Weights of a small GPT-style language model, trained from scratch on English Wikipedia: biases, untied embeddings.
MLP neurons of a small language model. Each row is named by its layer, matrix (up: input weights) and neuron, and shows model dimensions 0-191. Each number is 500 + 50 x the weight over its row's rms, rounded and kept within 0 to 999. Numbers have three digits each.
After each neuron's rows, "fires after" lists the tokens most often just before its 100 highest values on Wikipedia text that the model never trained on; "fires in" lists the words (lower case) most often at its 100 highest values on Wikipedia text that the model never trained on. A number after a token or word is its count.

L10.up744:445450514534600445571529514441440529515572503533523535609497486485585513508520534543478509473499489480492490425450446473472567538491459385418473502558586512531529536421466464446592584515467560493513579461488530422453479467453437447495483500530629492485408464491499460420446501504466528471532496511428559543573404417476572469462465474500460490456574614411505514474419396484512587552605497472496633556507414543471480455472520511483475466530504423595457531574556535456554491516530567475484582476440479491472488447501605528491536491569463510529434451508465520579570512408489484462
fires after: " th" 37, "et" 18, "b" 8, "ag" 4, "h" 4
fires in: "three" 29, "between" 16, "carbon" 7

L6.up393:534490520483585471502394480463497549413469497523483402482487484375494530436526504529528477519423489494472556524452458499527511419580509495536444511552471536505512472405590479469515435433602501536541495371535512489487552559478529594535524522397511561473581497578534537460495447569496518429489432396478559440441500525493490656555500433506533474509478455512535463379602574378519434530514497523563507494498494556399493533615428561552574478571494548415493556599434503536485466531471487563499536573501494507535458446457532525541485513450539519544488491469491516497487516406426484494
fires after: " y" 28, "e" 22, " Y" 12, " be" 8, " th" 6, " d" 4
fires in: "year" 24, "between" 21, "years" 13, "being" 8, "than" 6

L12.up24:573507454489512454431502525512477592482496483570548442478516501567472428506541602511453531516550508520530420492475554507436482395519568421585489518498488543508512421496515440421436487603487600510543504493410594512447524526580548482490493533552497430518473515532504483512522486451479470505471447430540572542534436485385555482540528452539548517540428535502427503492470504342563441474497491493446498380619513525479468497471420477546586498581566548474493477456437460649472503530522539526522555530516428541517493551441440499409398348488533556538478472472538479492526585488476469508
fires after: "om" 26, " s" 18, "ad" 11, " on" 8, "T" 7, "an" 5
fires in: "some" 35, "one" 9, "utc" 7, "same" 5, "many" 5, "made" 4

L10.up308:589506502502524527482527513474528588514510429505461534603538467495408565408461520536574565557478542398551587575441434569372561495444492580541493516478487550537535437416496527463529492470445406545511469445496504453493542492460501426360564503471485507415555494592487528479522505588502565497519564447475487392468435452559462539460496442546485491592448507458531511476605577422449562411456488470579500570509570477527484559541419563496437500479550460438458495593465479496533462484521476481388566474417490480460477463553515559527488518473508485490430503490585521506534578501522574483
fires after: " be" 16, " w" 12, "-" 12, "o" 12, " th" 9, " the" 7
fires in: "been" 16, "won" 12, "than" 9, "then" 7, "soon" 7, "united" 5

L10.up79:521565546553499420527514498523475536542571444473507498522506505490483478486536471427483455378495550616526502427468345406527551494508446575442572476525461475530496475574528520497542511467486513584545458497465515379637533461534487576463502453441584552440566388501473558439537558450564459473472496526528521462398448473551500510494495520501495550482554655569471569462438566592546447552517546528513485504490509581481481439551438428545545519482528489431563531563474499503448476469491462403493499474496508420519457463540476467465477485533408542447475571461530466407451627511451502526
fires after: "f" 27, "x" 16, "m" 16, "ow" 8, "p" 7, "ch" 4
fires in: "after" 25, "alexander" 9, "following" 8, "command" 4, "commander" 4

L2.up719:493544438525494552505531445393529521507492477502548505532490479471523501654507474521372597396469494487515553505526467584494518526462444530419489501476524543540432444459493514355516628384471435503491451461465530508579500473448551497488489570550454558446470543541509456519534504511560549534472466512603546514532532501547492516484469485561524469504486445545448410501445490543504565485453614569516525549543535469481452599428476543570513519476461457579531384469477528442466469466494495504602406471371504499479596492510514532502522544519393365501569569486537554455475552469528487489
fires after: "un" 34, " N" 14, " h" 9, " l" 8, " wh" 7
fires in: "june" 27, "november" 13, "love" 5, "has" 5, "whose" 4

L3.up586:555482527480561525466492520474481590487457400558475566492579518482466421479481531628570474497552576483489526504446534400415543527546496582428415514573413516488473468407540488421589428518510479431521507479469510445483550528500516558518553504400484518494425560513489559402505473539460569496456583377502398518526475503442528525523508533583504487443509471496544522439597514563494487509537499548611437455486509542437494410480493486495503423538517463585567536531525549465513510460450501491441483516485482461492600415610577516505443430540436506565543506517541409525363472565509486512
fires after: " th" 41, "i" 17, "ou" 14, "h" 11, " 2" 5, "o" 4
fires in: "three" 26, "while" 17, "than" 15, "through" 12, "john" 4

L3.up99:556502572449509528595526460493543594456533504491447478485412459522500561530474554492489602496592522396499475468640491489501539427574419473489541477505529398586514438490585478493569412429493508468492498440514535454513422518424570482532580496506568550493477538488492460445442480429494517597633541508519432508458473501534483537446423494501619446428396448576487434544515442539467521457446450498602516460432499537637486528530569495503519471453445517553428475554626504464486472536522496493506469527436443507506548511487505547555486425520477472484528472531550541516459450518603432479
fires after: " " 43, "ort" 9, "ot" 9, "et" 9, " in" 8, "at" 6
fires in: "her" 38, "his" 11, "northern" 9, "another" 9, "netherlands" 6, "s" 5

L7.up555:501433462482453517549471507463467462370465476545414568448556517558540472460604462521476516509480495558525483494492509488484463473405503496517475475466509513475529568411514574540490513482422551514454571602504489463456515608478516466504530532507460582401474478542435515496592448517584488507447543425529420462438500589472574370431526468495458604556529543525514466583494515552481405420514393483527438500434507487561513575427542473434530528505544534558500559493498561476495591512514572612590551495558500484542517462532532506522460504524448552500578387421460432450450428466541470592
fires after: "h" 34, "r" 21, "ir" 16, "p" 4
fires in: "this" 27, "third" 16, "3rd" 6, "that" 6, "tracy" 4, "typic" 4

L11.up171:503533487485488527547477463442488478472515506401522463446505462515507533563498496492579599498483490477568526496490443536526526443534478526495484423487498520451460577412506440402539475444548457435453473498570569515552500536436444490524543470542530483441555508486531513507445536599553498496536614580379522495536449646527415593499546461541448462516408498384485518528557499495552577398480502532592512473660474528524513490559574563560548479522475481469419534567468514527460419471478507518538557439478494457493544551397491505613483445499472389510415488457482453443604554462490446472
fires after: " Un" 31, "un" 9, " " 9, " a" 7, " the" 7
fires in: "united" 32, "units" 5, "air" 5, "unit" 5, "aircraft" 4, "they" 4

L2.up68:506515433469465532529498558433515513392482458554477409459486615515544564536522529586470526506507416440483591433528513519573530504472430596620535462437465545473495633525379497524410455384558448517544476484629506505485561500523527468503493528455449501517433556525439503489419487617443512441468554499593533482511550556523516531516531452504477589458487411510504439529478609507531445552485502427428424517482462470527538539573495561511486512541540593510520517612507547485456536421495556475464536499542412524420426411471499505505531497552523473451476475429502459507532443469454501452
fires after: " h" 49, " n" 25, " y" 13, " w" 7
fires in: "has" 38, "not" 18, "have" 10, "well" 7, "now" 4, "younger" 4

L9.up366:493452528474552514442471535449594458583477519526453480447518424523500510469518569502499522494531589465420445453493464410513563568526502440516469557493500530490515498472468496546522516465592526521471449471547480498631451595474548521488484564498460490439528438538512396421479429442593483566395508491545480543467476530530530425553578583573521494529469507603497455473510543552486474571397475523474564522459456454471540497549441394466502539464508565441425489570484486624480539409604446374593434523540467520428520493567498489479439489542439493552547458569505425612439546512525483465
fires after: "e" 38, " w" 25, "w" 7, "o" 4, " f" 4, "h" 4
fires in: "february" 28, "work" 15, "website" 7, "works" 6

L11.up342:466488445580507463435603584482498463443443489550480439458499552520507479538533541582540497543480490512457439536496590444447579484479461482512497550486523525492419512561535518426554463509577431495460439545457512469516513524446459572465460482534578474493464474512499520479580476492552476490440533449495481534509429474467475417428582461479514397628507560514414473614464444536484494454492539614504538627399501524451481538491481521469599541476519530457542488555452524414543463446484551612537511615578466472570455416541478449493545509482411592573477520484490510553453520499354420513
fires after: "e" 35, "ol" 28, " se" 15, "er" 6, "b" 5
fires in: "league" 20, "season" 15, "following" 14, "followed" 6, "website" 5

L11.up110:450518436440531484468549543492442561574554501489558475550543499556440439494487541448481579503513505530561413476540462505527462458532552457515461565419593537501543480511571522408415443590505536520469533426533566499480534501659435526429581503512488523473505505600533507582455629491552494483514576477537463482553490498493572449498484419507582533510423471548563490541531514399544588470436462562536465457455472410507399484519483454468557470570525557433452454500509455500526531514512479507477431487474452509422467566498516401443519412567486408573526447412360497493546439520517511476
fires after: "om" 24, " s" 10, " n" 8, "s" 7, "y" 7, " as" 6
fires in: "some" 33, "an" 13, "no" 8

L2.up474:468503563448554468498527515329491522588596449512501532494488488544537385455436418547501428438552469470497582550529625472550502536524527529530530446398591525555558552383535483528439506483436510511541532495527462501482501499505512483432522527510526424545468488514419510487450458505454513514519530560522628565391464508480499612432497522422540497492494428474518350517498562449462554523461510416494465495467471541576501554506505562565415429529443485505534464543446466608472461573498477582500530523447475541432449541539558494390458534511483491563520393491554532492532525470506503484
fires after: "c" 44, "ec" 14, " " 8
fires in: "record" 15, "records" 12, "according" 11, "recorded" 9, "order" 7, "year" 7

L11.up201:553564409459511484500502527531548480474434514454466537525521457492560498524414430521466423503497454464515536485621622548485472435567408482519434463503490517577534510579580531458445444485513533528501602479452599513477616429521532525437455471476545526433557447491471503522482520519515475419538559515500392511395404515443539532505520555495454516543524461546476524487571492467448392494521464455486529606634461463490494583435490441552555503476544578511473389527583504508564379486570463504407543541466510532506505535463446474526580473444535455432597430549531470461483502538514535458
fires after: " or" 14, "x" 13, "ed" 11, "ec" 8, "r" 5
fires in: "with" 18, "by" 10, "original" 9, "became" 8, "alexander" 7, "originally" 5

L11.up289:507491394526516505439443445524499457505449491468567462458561567453515575428444590459468583537463581532558498484571566420511498472415502583595429539457534513492499481501484467511484433595499485559435507489455513585432497441462490544600530515580498523521461456403474459567471487484471534442578522452544561445439398461517552524507512486554482457560549517464600392532449514465521534551468448579528465493530561524462469482507391525496459517465549567541499528397601495476516507578544625494488451542495426517552407399471545547445501526385470457583483527480472485519560445488444517532
fires after: "re" 23, " n" 19, " d" 16, "ou" 9, "s" 9
fires in: "not" 18, "did" 15, "were" 10, "is" 7, "of" 6, "are" 5

L12.up374:531491479470577601514538458434464512572444520528482535558548477567625442532554489532531565414468474473521508579510458519400556546503483493498476598474483395540477531486588436560554499476428385502470496539395451486464464467540472496444588500478539516386512495417434606514520543648490568512459508449487520504487482432469460452527486482538510464544555448431392487514518447510521357503493534497452482443560474507516414484567476457493549540497505502460488484550564521489538463526589618519422575596528507495490439496510517582530459540437488448480482493463552559485394517524472572477
fires after: " h" 12, " T" 11, "b" 8, " m" 8, " C" 7, " He" 6
fires in: "was" 22, "had" 12, "total" 11, "made" 8, "candidate" 6, "preceded" 6

L2.up248:537518560475520561375486439507607485377570481476505502474473472463567542582487440560522573458501503563513513509570499514595447493487513540571483541549556529518541476507472438449513422441444494429513459469422510456496513480586437537485435489512604517491436480584514501554433515569490441524461526405593456496477577533483518441449442470553405552539424402490465471541507624462491496547477537518483429516569549543522529609444534510452523496532580481522502504489543362540448431504481556512465564516506510436526473476539539398530562454643437493464480542490446447562473515414502493530
fires after: " h" 40, " t" 11, "ak" 8, " Y" 6, " " 5, " T" 4
fires in: "him" 34, "time" 14, "himself" 6, "your" 6, "yakima" 4, "ofakim" 4

L3.up446:468527467473437530535527481550539420409446463557518519478462546523522380503501518456483479517433446502435550593643504525556563460391488439452515459496580501416465457534523431492468572493505584479454549497577535527425454477427651520504508514465524511570476472491483477504540417456527493530628456532512436499546537559443600475448454432597549420593467496500581442495545563558530529564530564450454488499569467486403553531576551421492548497529492541443549559591483457546495570493495450489471437528508467548418569447496392490520497524534536507436542487499530496458531505472449452483
fires after: " the" 22, " The" 15, " w" 14, "ount" 8, "or" 5
fires in: "they" 32, "country" 8, "theorem" 6, "work" 5, "world" 4

L3.up532:508468550443434571516493515494519481549493513632449447458453501603481468432479561498489562611475512498558497533542505599568497472504476495520480516518528514500542497384421527593558524487556496403488448473501528503436449461478409499402484419472496502463495481534479468521549473548534532495488486526479546436527532539473472427472513441539472487587494573472526490505463553441574502514442527495422423648447415462470516598453498517436510634573516403497443496505576541524446528481488550469646482532540561508429424505491486484603550370465536484468518491475602489526522431453551431483
fires after: " w" 38, "e" 17, "w" 7, " Y" 5, "av" 4, " W" 4
fires in: "work" 17, "between" 9, "works" 8, "worked" 6, "york" 5, "network" 5

L3.up355:474479570543488465483555556456529558476506506458629461458537409421503577556520509505521502458479458497478468436496521512501521427611484461570476437460468506473575489538403559617562434450468543485546523452530482507455487446542524529474480483514495534467495494481461558567553387611546552511449516475431589453453502520453479449507585432524387497479479448418475598556512613563520448514478533526557524512439502525563575563488459425484556465429541533429585411504474520563586449535546478453436520513513437439461438516479551507525515508479471529514433506478527576594512406456436364522
fires after: " se" 31, "ow" 22, " k" 20, "ver" 7, " re" 5
fires in: "known" 38, "several" 23, "an" 7, "selected" 5

L2.up588:458445498482538453586504557490487521476529470496528465554506416494533523472475513433473533581364502463436486537530518540435602527442433442569550539417602521485544422557487473444467469503491538499523453454524528598475510515456458477625588474562567492489463436485592518573496518466488486532498475473507486502546416509492534554525546535469482462538472525498390517568551582572490458531541553537511433456395435406372592577581505452510504501469437470524442548432510441554535498527633550541490477453489569613545566444475498527507489475483420514509466574427474515454504451480428433437
fires after: " p" 36, " P" 14, " M" 8, "p" 5, " Ch" 5
fires in: "part" 18, "party" 16, "mccarty" 4, "chart" 4, "charts" 4, "martin" 4

L3.up536:469636514527530494570500445491503546452469598464609595503461566482580480475535422539493486520540419496549460515484440416480489538605556489544519514460486482471441551545523486546500516517543454528546460432513449457455407498451549463552628486547482484509546573515517498496515524467519484436506432487534462492435430527420514495454483496404468461538412455491542512560467576498515509480493494509554424543537535532475572579549569464366579553502417409448588464594415472502524482476386471462426592428543465541607581491544482436459507496511535505469461456481514587563488457527453459550
fires after: " the" 57, " G" 7, " I" 6, " Y" 4, " The" 4
fires in: "their" 32, "they" 15, "year" 5

L6.up553:475465467474446590469454582549396539433483490482549487486474471570549500453487456521398511491471507380490494461512538476463486504403497507551563515543468586491463645504486516590570446475534481413609449440464531579498435538528515435386541457500517414473468508475517535487551487517455498438526470560569461510438613494457470446478594516467491569499524553529390534505503470530570532496548472473522537485494510396492484507517556539440482525508530372561361515535501614479409515528544555594514437577513522516511396574548481539477486503532514537461417534469525493535506501492577498426
fires after: " h" 74, "es" 4, " f" 4
fires in: "have" 43, "had" 28

L7.up493:515553550601494605570491552512575525514505526564556523444435569514460556502495565429480555541508519499458471530528395532562512500469494454462441569559553478575430498498429500595529428565528431507481474450512541543503464493491443489497457507497445580454441545523555464456408528555460412428486455461427450431558451483555437533438532520438408592559483465536503507543499410600507538478459458557544492526568494522513437543473536460515526435495532562552485536486478411511494503524473458554437546412547515464550455443444570434429539479479401429466428546585400584579505581461450570541
fires after: " n" 43, "ot" 6, "ic" 6, "ul" 5, "el" 5
fires in: "not" 34, "named" 7, "significant" 5, "important" 4

L6.up75:531485467462647625523411460458529486525512492489542563598538494606494545423453418478530495499538499483460494544532474485583516597580513519459537513410509398508430483500534462558581507463562496518564530492549479462501433513466387492510541410503606428536496542621508519530541399503452426543546525515524435451589533514510580423521564568488481489405483449453499537563520528558490483473561473479554452546519538425468398524447518525521414518478481441501576510572504546559463511471504530532450567498466470471460525461492547471511444501445506474404498484414428387504434462439560527490
fires after: "o" 46, " G" 16, "r" 11, " g" 7, "i" 4
fires in: "john" 27, "ghica" 7, "group" 7, "ghoneim" 5, "government" 5

L10.up428:533451490525500469450500456444584525440584486555434504478549519429513557567427475517472481463496480443466552550473531568468629538491555453460512478533539565559550385454617516450501491497512453401535550558466551454475496541592443479511470594501509532459606538542508579431468543494565465400610504440551433514574478498506536445532447493492469495598487482451455581452575449455421470402488549472551517529584532481583506429466420460491404411485518474519491520498445581508524486505515561557530544493418429523487514510439503508561560458452560474508603577520429467449457471449551472523
fires after: "et" 25, " d" 11, " t" 6, " c" 6, " I" 6
fires in: "between" 25, "different" 10, "if" 9, "off" 5, "team" 4

L3.up141:467520578477456473494511482447619522552482464496511521542506425520541476526408540459531532522541592522405517421463498531575426447555505550516528433496504536512538487491488515486455446434446510488615523402456421514492463540556458508457566486471570538472442589605450410401473501574522478529534494445509577490563427518486479492484453472467538562537482464487538500545518555517444513477549492477639413555540455454549582606489540509506443575551494570430537423465473514505529467459498441438536553441527473476562595439555569440491542497434390492509544486430422462519354494566534485459
fires after: " be" 41, " h" 15, "I" 9, "ak" 5, " I" 4
fires in: "been" 40, "him" 12, "in" 6, "its" 4

L6.up727:503535529451432528431523531463529489506556488531508526535521498465532515505488539508576492361424522465555530601538529518507505480437501404526580455436526392485490471477501392385464438499477521466544482571475469530520581522457560522512571498533514464425385528478488486449594483472421523515509529478505391441445432536462502571483462509597480441598483451575454492493502527583525530459529541437469463438549423526511514582607478472473583582443537443573469429513463453518567493572700477509485512507538561489461466603526534518508474502534420423495468580477518518541473492445506481514
fires after: " O" 28, "ct" 19, " Ch" 11, " M" 8, "ar" 8, "d" 6
fires in: "october" 44, "may" 8, "chart" 6, "children" 6, "charles" 5, "charts" 4

L3.up521:563426463513513471496537543564480516420518454476537489511503544512474475502363449495537477411544499478574490446537552425486539464478497586508492464442552550541511515527454530526512427550522392509557525636582441504451532542530480550547527470507463549421483407514493469544507521441504515592415467475476534473534376494518464474537476491468456415491618500471445439576534531579473517469501489453417478557431455554513585408537499502505502570578464638414437530556575524562454475508560493548521555526486498547456540413554528474480495536535508462450536400478499580444482386475462428595
fires after: "c" 47, "ec" 28, "re" 12, " sp" 5
fires in: "record" 16, "according" 13, "records" 12, "secretary" 10, "recorded" 8, "second" 6

L11.up441:524566450620516493575509526477393533466447446499470555470495456579469477479501510505520472467598444506520474537322603513516519465528464544508477529531506530601519494494495490540486411501521463549481487486588539475530497585514517510481573512448519634481528504481525461549476455481538503546504510526448576552469468516469456501484568520508484462515486558421523559518563509554407414472492508563435550570448488569562399515530450395507457475471460538581561609458471422524406438490477397441570532573502555352463449534475515475455456468452515403457542565482459544572448515456510449505
fires after: " se" 21, "d" 13, "O" 12, "I" 11
fires in: "on" 19, "several" 15, "in" 13, "production" 12, "of" 4, "selected" 4

L6.up291:588505506510546497495505502460471494485486521431517448439461394584567482530560456494552410525421496441501520490580480424481537461478546431484486508379478543505399494518581513386463497498541505556472568506491493559501464443527541567520489554534538618473451455473643461542531470530462498504464507514518499426526445479649481470473553538580554441462485484611512482514599482633485466389523409544518503551431520469453442497469587488446504502477525469450466537522576458552543518404522449559422441566478495464555539446482488504490411485534439501479558497557581525473555588540442466489
fires after: " " 57, " d" 16, " H" 7, " sh" 5
fires in: "her" 52, "during" 11, "his" 4

L2.up156:521539553421540434483444488510511574499513474553580460443510523536531510471580442464479569479483542506577497428558515539453579500519437425570441594411475533540494466537490455502498502476548472449499503396423549558556452529623528493558490536405594504426501528442570430551429464544445453505460473543567525506430492577537470494505444468511528406527447498515550537549450531467503475510386493552470550478459510451488601569504512502516551547404456490480505554539577326525453490477501485525418504509534492513540499495431604493491442473547517422566444474446592415569473587569502524441
fires after: " " 54, " and" 9, "ot" 6, " in" 4
fires in: "her" 49, "his" 25, "another" 5, "herald" 4

L7.up746:456459484436420516461501445513482511462578403520508490481517488538523567473492371418491461609502408481476540564517486475415512468471431590499452530358485526479472578471561546556477555389429472562645456436521475555571455509533480582522474514467530523634494429514507519463553473519501470542559482581461517483593497569461455463497414449456459495514508503568489480497428508498465492557462525464418483576452453575466490540523539522468469536496455518500454492452580533478507449588505558521531594533491490485530541544576465397489512447448558450529600485510498588437487459528585544587
fires after: "he" 39, "al" 22, "a" 22, " he" 10
fires in: "established" 12, "published" 10, "california" 10, "held" 9, "qualifying" 5, "law" 5

L7.up661:492358436420506437624591530450426581424484549621560461545531543504478514559551462460622510546498468528486484420522501503526544421541502469520531569500572639528479454474371541478429439577571450470523493529515565451498546500523467497468498475493426536506459555592457479463559533418529455494476548507487450511456458536530482493499457576501569490534480476452476514548506507472467570510420450527444541473507541467480428531529520442531446430566457502572617500504490494569534477530455490617510458531548505482434567431486469497454528445444573432574505457433435460531497574415496510473
fires after: "re" 29, "om" 14, "ul" 14, "ou" 11, "ic" 6, "i" 5
fires in: "three" 27, "some" 14, "popular" 6, "various" 6, "significant" 5

L7.up140:458485529525492557519566476462486504536526465536447491481504543548494449557529487525548459514517391541532565438591484476487529479486460535513546569569480505535459571507573509415418476472469474511498508450396454576548526479502426494484463479552457445674494430454459551501499436504521569487386419496515484489515522436471592502485495531505464409521477496375594540545537415555491472539525443502529518542491511553469567474577391474437573514499458470495514568432443482504478443474609609535382476534541481535487472395474476460544602504534496456460589482562528552503555453444414613519
fires after: " c" 35, " p" 26, " T" 8, " C" 7, "P" 4
fires in: "population" 15, "career" 14, "code" 8, "total" 8, "popular" 6, "country" 4

L2.up230:443546492457475493549531442445535498472623508553419406575459362529547536505535480484551582494566521521420465400545556516522465517556576517522432475584579546442510437552461514494534494431492462537423462489486423401519497418551490586466526414498471476535439534449501505473508489629484487512579509554498559493533519411536480504523455522517480478494465489474473453508606505490516474494551526393499484526512558552592427569513509512473470565471472488491532458499489563471451572480601525394436428600603534474488506525554440475561445445425535531427504544448582528550495496417412453504
fires after: "e" 28, " se" 19, "in" 13, "n" 9, "il" 8
fires in: "several" 16, "however" 11, "business" 11, "silver" 8, "never" 4, "tennessee" 4

L7.up207:529554508515460570488536581510477420507528508457397459578524475443528565467450530494461528388510529516473349441417473457473493479553530511468549528458495532668508514526474486468479424443536487553472387511533535433529546512605469468541462484573534544511444486486542514473505471495464353518515508446489491552480511575475529485493465471404469466528495524601457502543456494363539417480538541542476504601479493536497574520530441449522461564565528620437525506557471528554455492466561554542486499508445469455492566403571557414484471514605533513567489463556559505420498569449453469490
fires after: "e" 35, "ver" 15, "n" 6, "ber" 4, "s" 4, "ig" 4
fires in: "of" 44, "average" 8, "several" 5, "some" 4

L10.up655:518542544580524515541617552461482560516518493468510466522505435541452453474510486422478517518557553524509463510440435446508475440456486436476564456527472438573516444463584560468481519541370548564489531535428523526587520479439606490499524487466514499481609429479567495587563462463640528429521411523424530489443472535537523502575443585510499564490463456548536468528491558444522427489496477509494481484559602499516482591486446477462394452436520614413622528544513481470461463487545488437543389461432463511442520458582510438562544487396490505469570559472521528425516519440481465511
fires after: "." 53, "ur" 6, "A" 5, " A" 5, "I" 5
fires in: "in" 72, "during" 6, "according" 6, "as" 5

L9.up27:578442465552505560536587574466479576507609563550600445505506411483456490513493538484557540527487636507564453473489407433486514464458523495489442547548562564492412437461566526540418491566468581550521535518550535492584470467493546421490535544444495457532588487470445524585386458430491518446427479475561588556443419529577420491468511533420529522441445491556497467434497542486535529563515470450456586470475550577550474494509518499462422570446470529549546480445483406548466550462424468440549411532475520513520470472548497420516458479433514480610533504448446458470482474515545440539
fires after: "." 48, "," 8, " and" 6, " (" 5, " s" 5
fires in: "in" 60

L2.up465:538437515585488534515473451517472478471490465547486568536492585485483547537517559440513417541490575502476543458559474519473520465472533521472379469414538524510480519520447467543524585479546539407494533491520385453405505503571550533506549480457520412396494420490476488402457517537521498497473543417486447485500468527499525463527582500468456474434533528596497497591578548447517561516487576473447474538460512554473499479452556484577500531546531564491676492520465525508443572494488537583462463561438404386500527428584525440454475631485475462568461397529492504510564446539384504574
fires after: "re" 25, "e" 21, "s" 11, "es" 4
fires in: "of" 53, "were" 6, "to" 6, "great" 4

L11.up458:543345577470460582444443520446469484413608540497474421475452580553532516616536517471512525466583530495487487581559614544444568448524541492490489466460535462454476516441471447423454498519463571495468500525514480567432500432548577457493453490434447587483495525436510611556485479396458503505567545498486424523492543511533503519434531500538504512428490527489541481425434553494528493453480470388531549466464530538545555480509569578581532416573510503566481494493464562415536486521460497580487453493489519487432556480462512443375563544544440561499592507431493518579545415442481553491
fires after: " the" 30, " n" 12, " The" 10, "on" 6
fires in: "there" 31, "they" 9, "zone" 5, "name" 4, "already" 4

L2.up473:524534578469547444481406517490532543522466611585530481503466537569519519463511510468490566595535547505479497483555438524468584482526432416470454465488445506556545578473609507538471499498467505440615443491487630491563494509467491522601449519450576601464435516527616456454535338450510511462433538501580485426464517471485505403554483581451513489493474383552530481522479500516427419534454474490459561473455524440530482508491502576480568496470603532496391531538517454434502471500524511567480483567536492499561517459463495469503520533509486518459549408501499570496406567472426562404
fires after: "at" 27, " " 23, "ot" 11, "et" 10, "i" 5, "ort" 4
fires in: "her" 21, "father" 16, "another" 9, "netherlands" 6, "rather" 4, "northern" 4

L7.up399:498474564382467515455406465521531470533488556524487456492501436434551448476492568591499502385592615436446547559455502451405522594485614542498495494492462567536447501520522492512494402450481437581558477432483489457524494518475530471469531523514508501469522561616490555379545512560522544553602418532533359452442490513484488456484494432493530493517446545594549493461501456473522404432488521469552529456496514573535423527539528523502442511476575522547555565584525447479555463526582516514523474480506518568456487493493562501387595477475510481518430512390516485509557561524455438428
fires after: " the" 25, " b" 18, " on" 10, "al" 7, "ent" 6, " The" 6
fires in: "then" 17, "but" 17, "there" 12, "only" 7, "eventually" 5, "shortly" 5

L6.up306:489460494508527585564546430514494445508567457547484450499420555566489526463434452495522572523432516467549402464497554508512579461529485438535436525476481475528595447515506470413530492420393445564490432483493540516521490574536476389510567496400540495500477466443482445500585435549524586593543533459463519368563454496490438452551466461534641523507468526541538546463575540486561561526487457449589561540452513447491501528556498538495521575471502413493544506472556572423544512429499524546481504458447490557480534531468487502611440475458534455461524446465549331586462484501544440523
fires after: "nd" 37, " Un" 24, " " 8, " 3" 6, "ow" 6
fires in: "united" 26, "under" 23, "3rd" 6, "round" 5

L7.up252:517573555430479456463549470517452491483468455423458459444443450557578634399475543512588508504418451435438493555590432497406537452570490548570477569563445513548487531484457475501621536472420572533550534531471473498537518541562485576451616544498616446449441397451455485501617573522528466520509458537519485506515453530550556539491467507457549554512484534515499579469489384536477504506534492515485537512446505386486505458519506461434451587537456514377508467554440456516503454481552513573448501548448530509491565497475494492462421513556462566436470525515551446562405530509532436513
fires after: " be" 38, "ist" 16, "ur" 11, " was" 5, " he" 4, "i" 4
fires in: "been" 37, "the" 9, "church" 8, "history" 6, "sociedad" 4

L12.up300:524399494499482595464540484575497479502484576590539495405470520527492493382496612519486559505564546573435461522483573529491506482511501443533491488477412537585513536528447435481384494572467508534452524614514494476451575466517373434507420510538507573508434482410485481504425480417541415520545591437535524533469469532481547403447550499470568475540492574518470528506494453477575521470506503490473483453480559472438465506415456518572535498506582570523519516457489619513590466432461550537534376411541440524499534527550419424516453542590470488520550550515473483478465454457511417527
fires after: "ar" 19, " n" 19, "ou" 13, "om" 9, "ber" 6, "en" 5
fires in: "new" 12, "large" 10, "some" 9, "various" 8, "of" 7, "also" 5

L6.up498:570449498406541520454423480511509557501561429508601491538487505573421476503467536402505584532512453427512518383475451545513517452536498572496386513441385566446482447492469561575488577479532542425449469481383512523525476531502549576489459519518502329524514430421469552530539547522528484503510474561558516528500530552544534580479432377514537451473537508463526471479545572443563509546516532611567521601573420556476471514461510521523547471520440540474573512520438545504554472496507510457467522508521375435492528485539479488468508447538553462439491575479495516467572447384537512540
fires after: "en" 31, "a" 11, "e" 8, "le" 5, "." 5, "re" 4
fires in: "s" 65

L7.up743:462573456421501474474464491507382429494539482573503497423443494497498445414462464546552494514490566578496569547485466486449493491528568554515511508507532544610423511415528416527427473415484499484447472428482593535535480451464548537514517495454486450514540514521580529508437528458466484502499470564496509413419562538474530530483397473553476487520476575508534460552559522420506523566592549427548520401391570581468520550643525596435468474484477485528546484510513544423474445613592559446502422536576554477476549514409592511485506525447531508561485543488507472503480368523534453524
fires after: " J" 22, " M" 20, "u" 9, " A" 8, " Mar" 8, "un" 8
fires in: "june" 29, "may" 19, "january" 9, "march" 8, "united" 8